MLP neurons of a small language model. Each row is named by its layer, matrix (up: input weights) and neuron, and shows model dimensions 32-159. Each number is 128 + 32 x the weight over its row's rms, rounded and kept within 0 to 255. Numbers have three digits each.
Before each neuron's rows, "fires after" lists the tokens most often just before its 100 highest values on Wikipedia text that the model never trained on. A number after a token or word is its count.

fires after: " A" 23, " J" 22, "e" 22, " G" 9, " le" 9, " Le" 5
L2.up589:143130156159076174136183181129147137115194056163132091114164124134135113089136162129176148063088121095168115074160140148170075098148150065134169176130080095139152084160136068123045117138088133119105091155158174096155135094117160149139130121142068117139185137122092167113140141086118115156101136031139165115114142148136160137129141097169078100066134119149066105159153180153136159112145

fires after: "r" 39, " A" 21, " comp" 7, "a" 7, "al" 5, "o" 4
L5.up108:138093129152113134151123123118170130156111163139144125120135148158170188135178100100144169085124073126146153132138159151156115131140109124108129126132164158165136121158131100145131178164126117118105183135143096140213125108098145056136069154084119097125173135072129071182110147176165120114172070122104116138148112096176154168142087117139072161152091141083163109125176143100073164200175

fires after: " A" 22, " an" 13, "r" 7, " J" 7, "A" 5, "ag" 4
L5.up70:129181169120155213199171191131089087163105111153145147100200036069093145162137169123164110084086132164076174124103131092147167133167128091056146132101161147134134123151175087137134161142117143174091127192159168142079095095129109123103169201155088140077153081135163153125115146130136086166150106063162138125144160128105152118145100089124130114088142161138143177146116160142123136136174

fires after: "e" 15, " all" 15, " le" 13, "v" 13, "ie" 11, " e" 5
L6.up93:118104087105170177137151123119172112149091110154052095111109109149133120164136168120134175119092069113151147094120166124109098123120115150132150154108101140102172134141146156116120119086138140152104118109178142102141180099135087171122125091092055174117121124077128129065137185151093156133096129046160176130065141162134189157065071152147136095058136168108069150170128139120131094159122

fires after: " M" 24, " P" 13, " C" 7, "v" 6, "20" 6, " p" 5
L10.up766:115138132076142149160127149080144096143114121085174157163171126182085081114094106176095133121087091130095089111064185100104130121047147136136108112005144108160138173099146145180148129129114074094132129143085127058118144085062095103175107187136146121144083127164176136090141109115120136142173111090165172104160109107110107073197111103104128050111103126135188136134091145132113140137102

fires after: " " 21, "\n" 15, " (" 12, "-" 12, " \"" 11, ".\n\n" 7
L2.up561:120113115118138088129131093156109098066116141097154121134168147174088065063144133144099129142090171114134093121171074156156137118162145150142193104105118177073156163126128175152146111138115128080128111068138123110145073150124101067115128156089109117222124144133170123117136143086065145120145158113220214142118136153175110081141128117109154098113105100115087124135170144122117094145101

fires after: " R" 28, " K" 20, " J" 7, " f" 6, " A" 6, " M" 5
L2.up469:132124134154113109149107168133121148167110171186129112068156109132129181189053165098100112185107074173176131136081128137145157121109120114144136135108152119138111102151148077119093202124097071091108079178122173189084126084183139107084100154159110098156092102101091134129117072125179117138170173074133161121117148153151168051146122105154123172143101146121083109111111159102083135181153

fires after: " a" 39, " was" 6, " are" 5, " is" 4
L10.up35:126088089149149134131095114140148102154145131121139157206128122133155086162149113083138139101110103127089136130160155166118196124197176103117116068158210118128146117136087112186130088137186139118170148161138131117116108091100052162105135111223110137090175094128155120081082109122123122138085046148101183114155171127109130172087144096185151198144167187083137153123116181154132157198149

fires after: " m" 26, " de" 24, " A" 10, "o" 9, " M" 8, " r" 4
L2.up462:129154128127143155162097133107113166138121093199111185114118164150109119114140150084153173115139100139073125161133162119224131163173165065086140078137163105117174096100151117139075114106135160113177152118076151112158117148145108104133130083071139111163067107137143071085065152143143193101103122095068135088057070162170124120201109157116096121131065115114127137168128105191111152129175

fires after: " D" 25, " M" 20, " d" 14, " m" 12, " " 11
L2.up348:126105119138127123074153127126099103132142139110116146099110158113127089136181103094103130116187130120135117084123188124139171087176164113072175155136090080085194108133148103134089128076223149127142122134086107128119139127094129116125124126135173168086106106140147155131092139091140157129115117089117162099130133148182083117176141094109112124162072124150063071109145073140097140066106

fires after: " |" 21, " (" 11, "-" 7, " He" 4, "|" 4, "==\n" 4
L2.up391:185044089126186128145160133075152138061141140133175171179169115129114104166054209127126149130157185148131072128108097105092098121054192134171140111168101129143115111097136144127094126129147103150088147080120164176160105104185154112146124129146140166133179139142085111046157146108088097203093135184113144111169112065152103125118146132147091083095146094169135134174130146116079134141110

fires after: "20" 18, "9" 13, " P" 8, "4" 7, "6" 5
L9.up135:152093149104118138147108157083136118132180142088153129132143182143102143184132162113123115219164165075142149143106095140123177135094176124129124090100101088189160185086172154109125139163131073110165156144121161076164135134152106100146108141146145155164058110158178128146096097121150136064134137097158124105116164135130092122154211079096115112115108238186104159079121136124118101165138

fires after: " D" 34, " L" 17, "ad" 10, " d" 10, " l" 8, "D" 5
L2.up154:146097066134153137117124125105157138175174133140145124110119150139113089131156120105088129134192123071159141117127149152124092156149127106158153137125150065126141125111038196116121157096168088141146117116041113179126154171150141122062105132097138125085131108120170060114147088110120119138176140101088172115038135113140079178137099173181144141171093174082135092145118109180096132076139

fires after: "ar" 15, " le" 14, "e" 8, "u" 7, "en" 7
L6.up426:143120092165191135163068182146151116155091118163074106169136186104185148150179169054115130087106117127127188110108140108123155106182092189140165129096114149118151170153134160075148119124091148173078089146102131144145136119144087164108185116138128108138132170102067156164121177095093126097099151086142113123140072188150171176078145193186094115156163113117134149147081128163129156162101

fires after: "ar" 16, " l" 13, "m" 11, "r" 6, " f" 5
L9.up555:152103132171173095151113097103165067122138153102170126143122146149119100170139136193091160103165176140150150125129117144149156093096081160149042119093104196139119143133123081104152138116122140105072092082162165150140107100202104119163121074142093139099138132143151141087152152075090131076112141136169117090076165115127072137105110116133097141107190178137118153180177136187076165107171

fires after: " b" 40, " B" 8, "b" 7, "est" 7, " d" 5, " D" 5
L10.up94:129122105108153184127108079145094091092181128136076157121143070123118140127197090121134055126068098118110096121136166156150157082119150144152193144155124153151193149196122099104149126076108145140096058104125191159080140121131094119137112118144107169138098125164125160111107136120106117171142122096161142191163177135126103138135122090114115179202166141124093134108168093139157101092115

fires after: " S" 17, " in" 13, " D" 11, " c" 10, " des" 5, " d" 4
L10.up584:109083148150200122094107061126115127096108110147089144131097047144111129178154110146157080108124116085171086125123168156116148121085077151114105170146118086143121078167158121092131115072095103074171074151122107149148157126132155086132136143154103126129175034139132145157176155144123174096104134167117146139154151119130049151103101070122144137124141130192158124116143129158182197105130

fires after: " " 38, " st" 13, " m" 13
L2.up596:093100096180187132092115103107063161160117117143152050105134128141132067143157111115099126117109166093120130113131135129159129132137115079088181119122125136163151139168161143117119099045165104103120173157079105163094106133145144122148154128104125143084159131162157068139134144118112196174135137183073166123080148157158118131102137157135101154152070111125188144120120127172141083076163

fires after: " O" 15, "A" 14, " h" 12, " E" 10, " H" 9, "O" 8
L2.up592:124175135146152096151087152136075168069136132098065100112193104151117065094154117116117101110104146104136183162167115141121124106117147125096141139130113158121160143102186120127118086163131097089099163169133107164054132155143097119101152103181145198118159088107150150195184087127105162168126149115092135073051145107128172144110110123162140116163129121192121117169144150107122088133110

fires after: " (" 33, " " 26, "-" 14, " \"" 6, "im" 5, "/" 4
L2.up507:209082152115105072120107101143171143046145180160138094169113165154130112125118144164134147159069139082133103121119096172140118101162130105178151141103096120118125147119114105086136138123179150106118142081128138090120141121117183139105145129061073095095136165159117099041162123128148091161133110121157115168170198124120103107145097096102123168120113121083072143140205128149086131110152

fires after: " s" 26, " l" 21, " " 15, "l" 6, " S" 5
L5.up403:130155112180132163153129173134113118075121142135158119130095206146075101124104132151103141182148136127079175149167123149119147082157127069148110162122086112047091122155173156159141102145126100094129119082081108088139162177129118105100148122233125128124172170144056093164150133158077141126115164095171133085085156072126149144089094166123136186091122139103104046110148151133126111132178

fires after: "i" 20, "O" 10, " first" 7, "ost" 6, "al" 6, "o" 5
L5.up248:135131147166122136158144109155124087125146152142142066101105164076163158162136147068188167076160087106117140097126097126106173116150102100094161131076167154140131052119133138134110163110137166184184169079104108134104139136101085119171121133133160127125160102118134115115115076133111099148132125089057129174153151126072060133115102163159113134090172111101157157117210179115087170165113

fires after: " s" 21, " S" 14, " res" 12, " n" 10, " H" 8, "t" 7
L2.up237:099151166142103074189112120065145164134129126111091083069085183128133157133116103121142190133117187181108174168125175112103122120175122112180136156111098153128058148123106165139020080201102090108142151117072137160114115104119100151079130154136062197109140106123073094128133171100155094111112115076156185118099130129173077144188150115118096126114104164093126120181133088120166093092140

fires after: "–" 27, " de" 20, "-" 11, " " 7
L7.up222:140192187153124078064084157152145128140073146144111104118153071111111110106138147099126117124187077128086132105155118067149119149096086087177116154182152151136087110131158143112075126160064127137141128140070071082092093150104128076127145101122082129080142165097154116164098118093124163202157099130184100157124096116072116152102117117207134124117144136128045146146169160068098222149157

fires after: " " 27, "–" 26, "," 17, " –" 11, " to" 7, " and" 5
L6.up46:194141051101102127120099111184121080137130142109136077119114109159180115149076140090109129174108071120117122131110128097164128118073138145117151122157182086101172170088084051107089138087098154122156095122126125129158123164113159088168107149160160139083169135144163058189131154090097149162124179135149128086075173102117123220116132157214153155109154125085083169152141162138115155112111

fires after: " is" 21, "b" 14, " b" 14, "," 9, " the" 5, " was" 5
L7.up413:125060153176186074206137133109108140089167098113140115150140103114119116120148130062106140141092125119083112132120152162122118077114118126122100074108128105072149123122102076122201140150103122164116085111148135160095092151108176084117149125169058190140145105159123061046126146143133129125134149141126146129151179167118101162117117115087137133127176166075132114151166149151160084124136

fires after: " c" 23, " ar" 16, " an" 9, " im" 7, " T" 6, " J" 6
L2.up124:113179112130153100128121099124155145163166100130163134068196151108121132082129110074153157139138135101115145124126163093182190117138213200118064158198135108165070194135142075187127119119134109150131098118079131145176089162133112070104145136129080078111111113103096148110113156100081138095104150148147137105133135187144052090138131081108069122148081137119146167135166122128165141113108

fires after: " \"" 19, " (" 19, "-" 19, "'" 8, " r" 7, " un" 5
L2.up250:124144140095128143105079124132168127096141136083100159193163141123136081107127120157136114130137160140129086132100125149054070088123159191082184105100094106112082111104086125185108138111146084039126171111111163148085070128115182128125097127074198168111145166124126093109171156126106173177093124126159126110152111102131124082094122181134134146105101153127132164166096129149161164128125

fires after: " l" 26, " s" 23, " L" 13, " h" 10, " Pr" 6, " H" 6
L2.up202:147162146182183095149124123123135155122171189105093164088164177164115075111116040150143171171099147144090172146140109112130117115124169130123116142136042069083130082102083118123161104150131058155127127092110159130087114129104100026131160140146096173084089107095102096176171100109170142125069126135171225076097140068095114107135129147169081155113152138129103135118077133060123128099125

fires after: " D" 18, " d" 11, " R" 10, "l" 8, " F" 6, " f" 5
L5.up518:108096127065177116099131117132124104128132088134100093100147105111083070096136134036112057114136145143142129104151114112078122063101131100119153075042104134114174132134061087154101167101136118114056076115102120137129161099187165092143149140135092181102148112144150128113119092066125069155155085143172115171089175122081112147162118129154128105127143160087119138097127119144116100142168

fires after: " w" 14, " c" 12, " in" 8, " B" 6, "c" 5, " he" 5
L2.up673:104157148110128182166113129111129163078119084123100154139164127086124123158117118196148133087148137108108067136134100148147085146090082140098107168143110119130179121126131120152158155054102137124169123153159158133121129108134125133104129113131081109139155117150158108154152115095168124127085098159142136203159137101137092152086128130146074119230130165230117161125122143153101165154059

fires after: " is" 34, " was" 11, " an" 9, "n" 8, "," 8, " An" 5
L6.up197:155066073186154087160098088078176121153142117126097140153126138151106091126108181079160104066121135063171150165132152177122180121106125104091143137162150134138134134154155126056131120137154053122156143117086104155099128154115119102117179148159134141104125131089113120101130114074122125150098117140117094109133100092177131163144207160169139144126088157098123153142096121124116109158129

fires after: " H" 23, " L" 18, " h" 17, " m" 15, " l" 5
L2.up574:141089136129129115128136084095154117132159097160110091133138189155137101079136122140193159138139132156133190146155100143125144047135177083115095174118106150104137113088101132082106158122184117118125127087084148187072116114055150155126073108143157095073075088127080121125137129101131169110135081115131107064117095145079134111110118189121127212107158092077084123134150152128136095149150

fires after: " d" 24, " S" 18, " D" 18, "D" 9, " s" 9
L2.up549:137193076255117110100192116145126141081215131159124095107093168166165138115152146107085160160135150189150123140152180134106173115143102079115127151151156116098201113138134109138103096135104113104165147148103102107163181149093075180131142139094089142100133140106107058198146134112147097095133122102125111113090123104118103124128166112122136183129121173113136111072138082158185054125141

fires after: " b" 30, "C" 20, "-" 19, " (" 8, " " 8, "B" 6
L2.up765:177086173128139143133115057151212145086142170091196107151155143127118065105101156116095164125065104113112088168094137101142088102159144145137157109161087171101153149124157093141179099113157141132133106112160150091101079081133124148127117191117168148160054158141091164121104129121052103145123111118110113163129122112185133119115098072145122130081121138128094116109146127125116186106075

fires after: " d" 41, " ex" 19, " D" 16, " Con" 9, " " 7
L2.up265:133099146189183110133150075165103112143148195125190131046142096194099118124138102099131190189111172129150181161160153189149121139117138137037090106136163093133144104148169114116108133134108078077135122114085105132115161164183115109091131161103082171135082101119154132132119166130117120125123104131136131100125172120128143085127151102108170139183062161144131141152133155165178098133176

fires after: "qu" 31, " T" 11, "u" 10, " J" 7, "st" 6, "t" 6
L2.up404:175117123146136171156069139120116104150159143119164106102171165103080124112117173103146137132090126175111082130144196131138145135124111145129125157174132097113083127130166106097114153100157146116102163148141121094161135094143100157081072122077154082123113144138054136146141132073147131098112157060163174087125156102162084122156093127113098108137077150130204108105140105123161160122085

fires after: "ar" 22, "m" 14, "e" 9, "il" 9, "ver" 7, " an" 6
L6.up394:156088094145114176112153163115164148088115147085085079060129122144193141172140090192149140083128113120153120092125154166165217081155071182137067081203133112088105143146094067112137131158121146130133155131162117174137117089154158085146188134111101094145136155151103072175141140117054145156126206089123070065122045120148159093112123112117126139085176134145191128159135119149140159145181